From a checkpoint of a small transformer trained on Wikipedia.
Size: width 320, 10 heads of 32, MLP 1920 tanh GELU, vocabulary 16384.
Architecture: LayerNorm before each block, learned positions, biases, tied embeddings.
Training: a variant of Adam for these matrices, 9427 steps.
MLP neurons of a small language model. Each row is named by its layer, matrix (down: output weights) and neuron, and shows model dimensions 176-303. Each number is 128 + 24 x the weight over its row's rms, rounded and kept within 0 to 255. Numbers have three digits each.
A block is one neuron, or neurons of one layer that tend to fire together. After each block is what it responds to, as a language model described it from the Wikipedia text at the highest values.

L7.down83:102086131121126133112126136114115115126116119096167120175149112121102177139158130176104076112130114046115128175140102128138137125095189130167151148129173133154118132164115156152179124108133138143134123121120150115127109140143130113107128132093163118133137132145141124143160118130176163149182134129156123132113143146104146128144141129129090094089117152135140125118141155108129135173093
L7.down413:140110152090157107162122105129130116144120147131088169124165130107069124166121082103114131096145099147167103130129129170114121107146116130132078142104146149123096132162105114092154151105116100141139117147138096155154159169096116117150179079139129107125117112113122113121152119119140105115136130104137134132132132168116128106123126167107175159139069115081110122140091124135128140097110
L7.down499:108141100142133118149124109154154120154121091132130104110135178112159179111137162118145145121132122118112132128109126140150112088124089117143138168123102135090140088141135104134081128123152150135159106090110112161136109104141142109163136119116123110124148118127126152123160109130176102095118170117105097163108134122096130068142128143138131140086137126137131092121106080154166118127134
L7.down651:140138156135153133176109114099145120143099150078117152125113156179118112148112153123136157089098108161128127124092126131154136174152114144145148155144125132126094096128148128158116146075128143120129126113129119158103163129112117139149128160151118123140135135089162145149181119133116170131104155119091103139117159150090126129093158165132133132124105110108151114170133079120105176126123
L7.down722:057095117134178110108098115155142116102096122145108162147092175111102123094113144123119124076135129119104116124125112138124074105155138149076129112130121091145149151161147078145194140134129093125129141162130162132124112122142140105124122123128127104149136134086125095163084113150118089157097084140129128137154091156076096145141116132094153127115140129088117144081179096119117117119135
L7.down770:108138092126141176117106137153141138110140118092110108143127142137119120096145121143118094122121115117119154129117134112134109108138128128102094099130133138129102162133143087146143086117134113110150165173124138114120106188138112120093110160149131142159173074144130120131088124110118144142090139109133133125210072126140141164144153129102133159136096122155147094122146102156129084093128
L7.down833:126080157142143161114122111166119139131138133141116141119110100096139123151154130112113109135120110111161133171123107155118122155092112119134151150113087114145108139094153147180097130099125184086138139178125146113141141129099133151133133143095157162084136107139119140129091128159117125104132103147125110158117073126086113117138147150151096167165124142118123120135108128099112128116166
L7.down878:147096090121122135138108134136116113158122117122108149115148107154110116162109109078113112126131146098121115119128127124106133110181121095124075129136180147053119097132159151123103180124147158140123138108163118156169157155126101105140132148093117158092169149154144144106153173076154090160099140102141123160109136138245106111140115142173162128147130117117127131129149085120138132104125
L7.down1025:079150118152155163137112110117110151108151112139101098150091149172144107126123153121143106138152147131146177102122107152076111113139153096143053128106108133119132103166149139137131132140104131147153162119155127166129098134099115121125138147152120137096135077165170168107151110130124104119112128116133107110120105117121133114093135164159150107140113155141151103098094105112171110140190
L7.down1097:127098147113148148127144107130149154118113114110144113107162177127093136133134122062106150131127121126151114154141139157141140112166106154103158112142148168141129124140093122153151078169106115124088121092097101100150172107146127153078129142130134142136112120140108156140147113131091149112129124077116124165159162130099127104114190136103083112137138152096094160143125106075134102148117
L7.down1171:134146106133133110168143153175126087134155134084084131077119148125130180119104111064102090092160117090127125109106116185154142125162147115127102131094116129069150122113131138155140148124138119148135140135130166139156114121105159123122166126125115122127146145092136115147163130110143127138079141143122135106124149171093155097121141069109148144145093128126136111110118135152182153137177
L7.down1237:094133109121157156120127135146140136143107125119095106116154097108083093108096132169134114144117128157156161127129109136135151139153136137154127103132140155113111119125079162136108087130145131133155120106116123095129155130117173134114109145187114143141130111108173146095099117081135120080140133110130119157119147126147134116106132156124110129114179119133152136153128149118124101171133
L7.down1425:102126099107138127135136073124125144149145107142129153102140116158103139124130101137127106112117123125149155130062109117154127098140163129175110117161092121169144126112137130143133145132125121172154151086140144127152158139132133148164112140150135131130153119146149113101168140143135141126114121105160141095114125141194148092085156168149151082097130118095144117157102113127143152124152
L7.down1462:106082139125152183179116140149092148135118108098162164149138122110139125137132153159098116134091088119157123132114193139133142119132148105136139190122110161151114110126115091107147100129155141114141111118108133085128160172150130118142143149103137139128145133129139131165116139148118114125167120123096127136118114118122127120152142138099100153107120180093077159116092158157089105138110
L7.down1748:073132093130098132141113089144102113180156100100133130126107146161139098113111120088136130104142118144131109079110096142140127124132121114156074142145091140126116109156159136158130151148130104138153113126139111159147138144072135134107182134155135125137157133117138173137162134095126121102091140097146125142125138132080133143116124166171161132130099101168098129151123135137136134125159
L7.down1763:163073133073152108141127134101134128109150115135125185148169066122144113163146109135124119126091116115124120137123133142123113138089160103156145171151141153164148107170075118172122116149135080160095146142125145091150146155129102150133163096131146110128097087093156111170158159135145156100180140099119121129113150144121079100153135130128084117062153166109118153110146139114125167128108
Responds to: Plural noun endings. Plural noun endings or whole plural nouns closing a noun phrase, often after of/and or in section headings, such as entities, brands, thinkers.

L7.down108:126134146122130147128141107129133144140122111124123123109124114145153126135107096132131100114125113137129116139126128168129110102159114141147139154129176135190129133161142166117137091108138073132135162173101128109066162125168104143117119129135116130128120130163120171112103138099135119167058127143139095161113147136100123096106151129100121154174140090157099130170101118106118116156110
L7.down164:147163129136127135134112154133151151146112128122120138112116173150139049109110142117149135095105117140108151078161098126153134154086135139117095130118124118146106120122101103112120129164090151127120130131122146163121130153123127143101166118087149122122138124111102137140102160139089106138160095139160131164097138143061130189190109139159143158092121145147127113138132141124140155105140
L7.down290:124115100121110094142116127132117106143118099121125160126191153087173156126149125151131104114113124108095093151179133128130118107095121147161146106129175088105135079122135102141153108108141134116129122172111106108096113120163113140100139126163150125127143145101097159129103137150117128140114197122103179123125143148176124140152121116108126144131132122131117100111107137114150150128106
L7.down315:122146160147105149149130135150138136110150163123121126129124105105119166141164166136154140178086127118129083131122110112164102135116115101128123135135126139083139150188117139111122135074151080102163141161104144134115130123134155110123137125076112128123111075149130126117112107163181141142159120168091111136115102140162097119109160173098128130096165140124156119155143131151128128102146
L7.down530:144172148147098122136094099147135173145146088083113098119131123137136122125136154097125163109125119143083099157130135153151116158162109137113118122166116165179153138135117184141106144103095145097123122105123123120130112149092143117094144103167110137119135125148129126084131102108171142103144096112109137131146136128105138156130110106131164159136107130202142133135119126115108173149173
L7.down546:135133113124139151150137110129162154074096134132103167133119157085134134124130158145120115132115136163165093143101147106075100123145122139185126109092106139126133148149099119138117096094146118118092094098118132163130136133110136107172143126079138133140097109105107088111147116150131159086130098152170102162126122141107131134117128133089122142109147138115123132118128127129140165161156
L7.down559:138114136179153140143076119099119127132157134102126115097157159134110114106134106078139111112137136136136139122122091127097136166135168135123136096123074124116118129147153134125182129159118143138120171131131140089151132183152159119092139113120146096141139177141149171154152139146146167105088122080128115139147173138099125131094109115129143103126110117160121112145097054171141160159134
L7.down657:127141130114135108149163127092116154080109126121121141104100133105120118113155126140114137133131141172092155110164084094142135108104140127113128122106094161198120111180140129128125123150121095132127136133111146099134126110118119109097149114120174139090139117111111146106123133062149171123114092119142129146141144115097141110112134153158140129134121101148092142136150119137130135126164
L7.down700:107139107103123145139107124140109101115140112130127134150089138118123133111126086093147113155123075101113125144117091102156119087133140090170133097109107110168112140150121192141115144116143134113131095110141097187105106125127081142166129045135152119126146141135133150090133162104151089144115156154134128104086128113122124102094126142144078097134128139166114125145107135173085125123145
L7.down976:108122165136139176122112099119128194121124135121112151129086144073123111142104135129184099098122154199127127138118112116098120182118119143145101114115127137176161094138112134144129104094154104116125118161140138149159084159126116086131123102168143117122135152116111167101146132130119144146135124119074150108125154115083117116175103156116143130132151131089166098130155123089142143109139
L7.down1231:101144156131115132153130142154104091132156176113126122163105172117116147143104136131176113144140145141112101156128120103112127148128118115165115126112150132094152122129167104135084087125135124149127132123102098142120142128136090149189162069161111134146146133128121128111128161158176130147139136149126154161096132177110073122116124124093106149154124130126115093122127099150090107146094
L7.down1731:107154165137145133181127081138159168109150122103106130123137157080137147130101124105096149132125096134141101159102137110110093180141163140119103130130114158120121156175143159126145158118153097133122141143103148159103156160111131134114103103143109133117087130136105121151141122116110146115157043164142140158160193140121127147161126115103132102096080144112086113092125156120156160127188
L7.down1784:135145113114113144093112075115145154147148115109117106100122097156140130162092147126119162099097139121144135125153137100107128149130147110154137095121105147121128119140149120092114110088154133118086137110124157179131149159154143124131136168142120106164169126157146130072162115080122192125136131107116162097123110112127101086117137143135127138128127120107135142166146127098132085113136
L7.down1865:126151111118145136134151112124152182129120099120133069085121151112144129144132138101142178101093108149080113114130144150136150175113136149140137111152123126140132152119153156129107095089120149124156097141146118111149174133104146115082166117124129124109084109139136153102121126103101161163076092094128131135143152111091156139111166123141186116134135129155133119170134151116143162112143
L7.down1894:138167156113095146121112133150120155124138159087148149102166134083146139183129079131133141156082126097119099171174140118173165119147132141146133095182129164140155134207115137143139070092137120036134124072166128107153126124135134081141086133122113124132145142133151123124140126095134102136130140124130073110113116121147123097087155165114131160106112131110113140145120113137128122151123
L7.down1916:153105102085150119135112080122145086079097123134122144115116133135111126127126151198123104105109122123085149154122095094098104115110110110113193108130128100110126140092118157128123149145118107110108080108155146138106103143127101152109166126099113157157119158118148109117142131127119133146180145141120128103128119150164100196119176146139078115095132144148142116152124141113151120121157
Responds to: Year modifiers after "the". Digits, hyphens, spaces or "and" inside modifiers between "the" and a noun, e.g. "the 2021 census", "the 19th-century", "the short and medium term".

L9.down836:165141124128148098163136114088142101136144103109155126124116099089148160133155085110104144133106123157114170081109119109108172077104074107122150087110152115110163115160135121139139125128091114127134135165149136108131125105151144097142093101121092119123138159108193107144113137163127115121114159148110122100132130111150104123109101104118108117123111134141104113130075126132099122169145
Responds to: Sentence and section boundaries. Periods ending a sentence in a Wikipedia article's opening, line breaks after == Section == headings, and the final pipe of table header rows.

L5.down536:124157132133103088107161121147135127127131127122119142157101150129105231077118117136110147121133196136117106095090117137121083143145136126127127146158162145092138162141116140148125135153118126101100129122091142151108121121121136127128094170113146103101153111117121150142151106138120161146114114145126154115092156137119141127095133129162138103088135157126107154120124182131119123122139
L5.down835:149110163133124109149134090100159168153129132084084109146156144133120124096129134130132129113129162056130127081123097169137115153089147140126089145106118144093159151164140111133100136162113130149138153160129154156129165103109113122161089143101138130112111115116127106142130135111126115148118113174137108136124153094175149148086133124103158095110121134148129106096155161147096140117134
L5.down1435:136114165154113155138131122089050178097121125118100115102093107152144171136113131160162138145126152144110129118098100129122136098079145125130072130133095125131169119153140135118095096105119099124125121124130170148099167122142114137134116110122151118129106130118132142151121138116163133117165137105132119119148151122144133121134132167109137140154125166150131147141112155162116155119115
L5.down1786:110130130151132146143110136098116173137083149161068177078126145111143167123109190122130163140121167124112123108133107106128126130133137110148114117116119107163099148127136115171109108112112106118117119088124133091098122101151118075135112123128159142173168100108115133093142131093131137122109138147103166121165129096137111148101121148129144088156128119129120131112147118149121143141140
Responds to: Space before year numbers. Standalone space or hyphen tokens just before a number, mostly years or centuries after in, early, late, by the end of (early 20th, in 1829), plus counts and hyphens like mid-December.

L5.down207:175116103152111062108150122131125158108143125087122154129133169132125166096123137118112123155109130112119145116087098089138092114118117139139115104108114118124122123124146137111175126122112131134074093098149150162138170084124129119118120133159148104119107116150143125152131135184132183126178115146147130147137153144086109105066115134146085091080163150149135138100135154145118156139146
L5.down1340:159154113110133131152141099114159146120053125135157151073108118150107154112147154081130145131101119174114142146102121091143111147114115126118135113189129102111128104154150156108115139157142116120111146102139106148148128152123126137122124148139124123093149165130122138185190131095110104125179079115115085131109142158161116089133137143127144147089115118138139109147166142149070132098131
L5.down1558:113163109122147109109133126085123132131140149121113162126129131108120145127103123104116123138112138174145129177091154115092142126105120130097134177125080124072151149138120198157117102121160141118119108107157103126123132133092124110140141125115138122135119124141109108121177130178146093100164076127120146130095171113118150132098120184192096103101109120142142120150142124168128139127142
L5.down1718:106099152147118130138132135120087085170135144114117169117105162163147136147118175120128149109119107123137140058116142157176135113137126144133109145135131130152123105146144145149129109074130126085119134123144158185127177125101144151112130133148146092102110159146114146102139138121127110120090097118134137139128128138126140126124123103111139103094089158108155137115096148121164117126130
Responds to: Phrase-completing link words. Tokens that finish a phrase needing an object: "of" after relational nouns (part of, member of, chairman of), other set prepositions (refer to, adapted from), and verb endings after "to" (recreate, evade, update).

L7.down77:116125175111153129146153105129138162090144089130145132092083115132154120151123119106131100095109147121109134152074137147102130140101115112121121138112125117116133117162118123116153144123137125109092112097137189104170099126153140149142124108127132152120129113093166108131128153118118156099137125141133150145123105129209115127133146113143129127130147092148157132075130128116122126179145
L7.down86:141129120097123095134116120134154128101114145137124152092106106150106077157115129133145084160148138102149112124138108107156137144110133157105059106121118169170107102127130105170117135133151119160140130156142162109115121149149105107134118105126086164142108127109092122106134103103101133139119122129174114089137147144149135109117154132152134081080113129121152126097118119106110150151121
L7.down170:124119164095148128138162127155128143165128159109177113139111117157130139141133126096120121166154117121141163120104145149133137131137163121136106122147102085133124108114128143166168112134125158160089106145131187089141107118101145122154099122147085129076133097149125141102148154158115124110068113120134139135127129102208123148098113075143092104127124119154118138158134106143080127161120
L7.down241:130084133105139115144152137110132186100175098079103140119136140145112147149124129091141115200148157137137187079123130095117165114119123137160104120119134097122113134116139099121115109113124111188077126177120129107111108114118149100143105099107111130146139119136151108123152136161133130130085102133169097139140128125137111155093155122123083126126172150176110133124133130121098108103176
L7.down242:145163124132148147107140150144118131074117100084123133138113163150137119138147093100122161153156088145169155040170086102163109095133102119112071123096096149126131127092163101135127150110118128194157092138130139138151092116114093084126155053144133133177164137123102119119095139141161099105106129130157135117156124082118142100136144137163146122147107116135114124127108109137130134120138
L7.down293:107112137135151115130086144108156080138096149093145107119129150101140109131147105097118160152125149103122165125121110141127145137108126145123091119140161130144117143132129135132131110099109106112105136152139112098138155132134088132116156105140091104158176134177121121139133118149134117157123136144102105065132128130255127111108120120082124138111154119148151129126122155147099130170150
L7.down407:118111113141173086089179092117153135127127123133158119145114120172146133127135157102126151157120102120125119090164128129119122083099077112103077158104153111154125113167120118157117101113127122160109115121165102095105073092142139114166151111160086117121166139144135126124105162148118141141120109133115134133166111106218099126107121049135108112088142136131104119139120151124115163133155
L7.down570:131131114157147144158138118132117112076088130149149114137143131137156135142107138121147172109176176121104134119149128084105136124141117114083099107128166092102137110111110130125130112123092150124118161096166129126140157146153118149110157115166151165111146127112129151132146120132109096128162147096107109113102151126193133088148144089147143089115103100121166134117130119102174152134147
L7.down653:111113104098118066154174164131129112119144134126131108129141138127128111134093104107139100158120173161097171105096104117118174107180115142155116099124109138135106148144148107145137147136083127168107091159137132113125088086123142080165143150157133116133095122108147115127123121119118100100093113134159148115181128132114130111095125117130108095118160137160165150109150130111113095185124
L7.down1034:133120142114130134110143085145116103083146094118134140156120199101111116135129132126087146143163119086127114123068135166127139127142170137139120111119138123092127148141123087095141154146122115157102096122174188131148130138131106187163120117093137113100130141125152133137119116165112137136129052124110150108136102178089139133142134096113101077104112154099102156103139152138163147152113
L7.down1100:111130119140112089125126145128114133120072132110106162118114131101141108130120136154111126110117147148145113108124119109124124130136128129062116132116142095098129155128151136125099106139144121090102132157150127150102149134116110128092107128162134145104095131110119126159149151128101133121152177152128140109143101155213138153185143155128110147108153113099159116101088137101117132118146
L7.down1167:116081134120169118104142116111134158149081141124115072124095129151114103124135146130126101130120094126108113140110126148110110156128101109098124123118089163117150122134150149120169165107124126076128124174096133098145129161084098117138153140141099122096210105127139144160118123168130148126138131131113125092158099124224164133116124161095121110120122149105167111128118104132089160121120
L7.down1256:153116081105061136123137125159116126159092161151161160105109067164146154120112126116145100120118140117120120097117124121184109112115169139143093119143115099131170138152144142117137160130094140102143147166162071127131157112112079133159131116147080142121129109158152109136162134119161098110094147138102143130145109124168102136144101116115105146120103111134124123113115144152162127178114
L7.down1409:121091106109131132125118160059099127138137144148112132124155084140146107128113151123122124136129129091145149109159116167137153153124113154107125130116085125113126116093127140113122070147108167117146155160146072133135131099095082085099157153158123101137129134158141120108150118119153163188122131133147151094157093138168153163121170122147124174113080152134164101083135118144150136114107
L7.down1657:106097118134130132113130152133079125111172132139150179133155143129109107137147070100115144151122119172113151101101118100131136116127101132166172169096137126140112094124127127152164125107121132140088089115134115133105102106097106109160113087123142151155129119148082162125138142105141121154135074095174154106132182157198105108143156123168095139133152106130114109179155145121130140118121
L7.down1884:137094139095073106141142139073096142130150109101133151125127104120154170148119162116141113110131115103110148084115166086112124169117120123127152109134087171083140098115107101160121124132144111143148128111121149149128138155079156139096098095156125156127148117087160136155144140144083094140164143131145104085118125141184120109120126124132108102123150119145085107143146156152117113121138
Responds to: Section heading line breaks. Line break right after a Wikipedia section heading such as ==Demographics==, == Early life == or ===1990s conflict===, which begins the section body.

L5.down246:163120144100177175131119111140126150121086107084107129150091137143122137129148131112155146121118147153160122124084110136127112097106117127149106109146117124113159106118136154141156173104154100127144170165119108094131108139110143117107115127164126126128135121145119137137135138118118157137133130165132137169137100132121133110192132145078153145139105131138117130141128113107156172168137
L5.down450:141203116136130199133087106126133112110162109148096117155126112145112122089161154124142116123154124141126129120088148133115098075124142127128095128165107130115145141110165116134124112121080119115125157116125109163138127125083120107116172158176084116100112106156145123103110126158112138163117142136096172123117111114117149136119139090152100115167119175091138115094129126138143109129102
L5.down562:082177117125121119107149110083143104132157143063105156101137130144107133131120084105139175125123203113135119168110136202112105118197097111138126166113141105069160070128149168155177128148133086129114116098146113101123131164136116139123140092110137124138117110089141117182117134132156150116142142134128107155114132177123147154126147113152107124125139113119140129137129120118088145138115
L5.down692:135175082117104117099148151142118124147074138141148114128108088126116099131117128151127110145147140102113160100116159149102138111127145110098142141124175174130111157130128113129110137172116145135108169146097153117117120166086147090096170150113130120125131113158155137153131114097169116113163118110118147113109128132243150154095135093135127161174122135122107123142135141129126144133168
Responds to: Plural group nouns. Plural nouns for classes of people or things ending a noun phrase, often a word's final piece, e.g. artists, archaeologists, races, musicians.

L9.down1186:148112164129121098137110140103132125132148162165076179162136161111112133143143137115183096131133158115100111141134090148126108091125105142151131133138112092142148106119153091106154143140127117139129192105145136098103122088141148138115140117156128091123128155149098105101117171126102087132093157147088129142112149109149161085177135143091139119130161129096136125137121148065135121078120
Responds to: Start of dates and numbers. The first digit of a date, year or coordinate, or the word just before one, such as on, from, in, Release:, or United.

L9.down849:118114123125179175104105137138150118175158093085126139152120161111140152187161176175147114117110102151132138149135122109105126171148125118088160123081091091137116131183144081071140131130124101166082120100128139116153139107143179113138134129107130107147138122093122096164111133135081146149115134123165128143145109142124094121101129162125109126109182076152125173121113141071157150107099
Responds to: Inside determiner-led names and numbers. Second and later pieces of a number, ordinal or multi-word name right after "the" or "a", e.g. 11-0-th, New York, Los Angeles; also opening quotes after "the".

L5.down396:145183126153070147169090161134102119180128154160140154125159131094132109146105125151134170110119151135120093123136114151098177130120137139113130140145120138096119136150117141147097146150125113107130143109125106126146164092116174094125173146145115104093144139145120125118144137101148123145141102129110164124105119149099121093090109136128123120079157168107121119142144125128134136100089
L5.down735:134135113098101142127109156106103128134120122136162145118105115125081125161102131182156149138125119118126080111080124124080162119210133115122111069138141125112133126134085134144146097138114110135182118100131150136099103080107137131132139139124134109122115158116121146108128130145218148137148156125108160125182090136118156108090134171130155086161110107150104146116137134142140108152112
L5.down1242:152140110131122093119145128113161167104146115143167106112123136149150118136126124112141149155110157168135113186123137119135095125107118119143098082123143140170135114149102119150120122147138109125085127164119111126135149096128101131154082134130139143166117141124159156102104141088097120106149142116128108159071146114128133165158131175100145119145124146095123088135120137149186149155154
L5.down1678:106121168130097076128143144089149147173148139128143146123088156163115091132105147135156117179131160129089185131112133164140155118135132136119107142117148140139114121139108089160124108109138114106158147150129122127142112091138130102128096143111090102138139123157134136090132156111112148151125162130152096107122106130193108080090131157125145121152108116119137117155164167154158141095125
Responds to: Line breaks ending table rows. Newline tokens that end a wiki table row after a closing pipe, or end a paragraph or list before a new section heading.

L9.down122:109148112129133151128124156110130115182159089138099130154117104171125111111108128106132090142128110105164142159110128145158138080149153077153078133128125133116059080131113153134114116158101124173156099158151110137178171176107127154126162152176100118141198143126141157152123144100167127153111149122114123138124137130138108151082096157141157125144134111140100118152102154119135091134155
Responds to: Plural count nouns. Plural noun endings or whole plural nouns after numbers or quantifiers like two, several, various, many: games, islands, sequels, formats.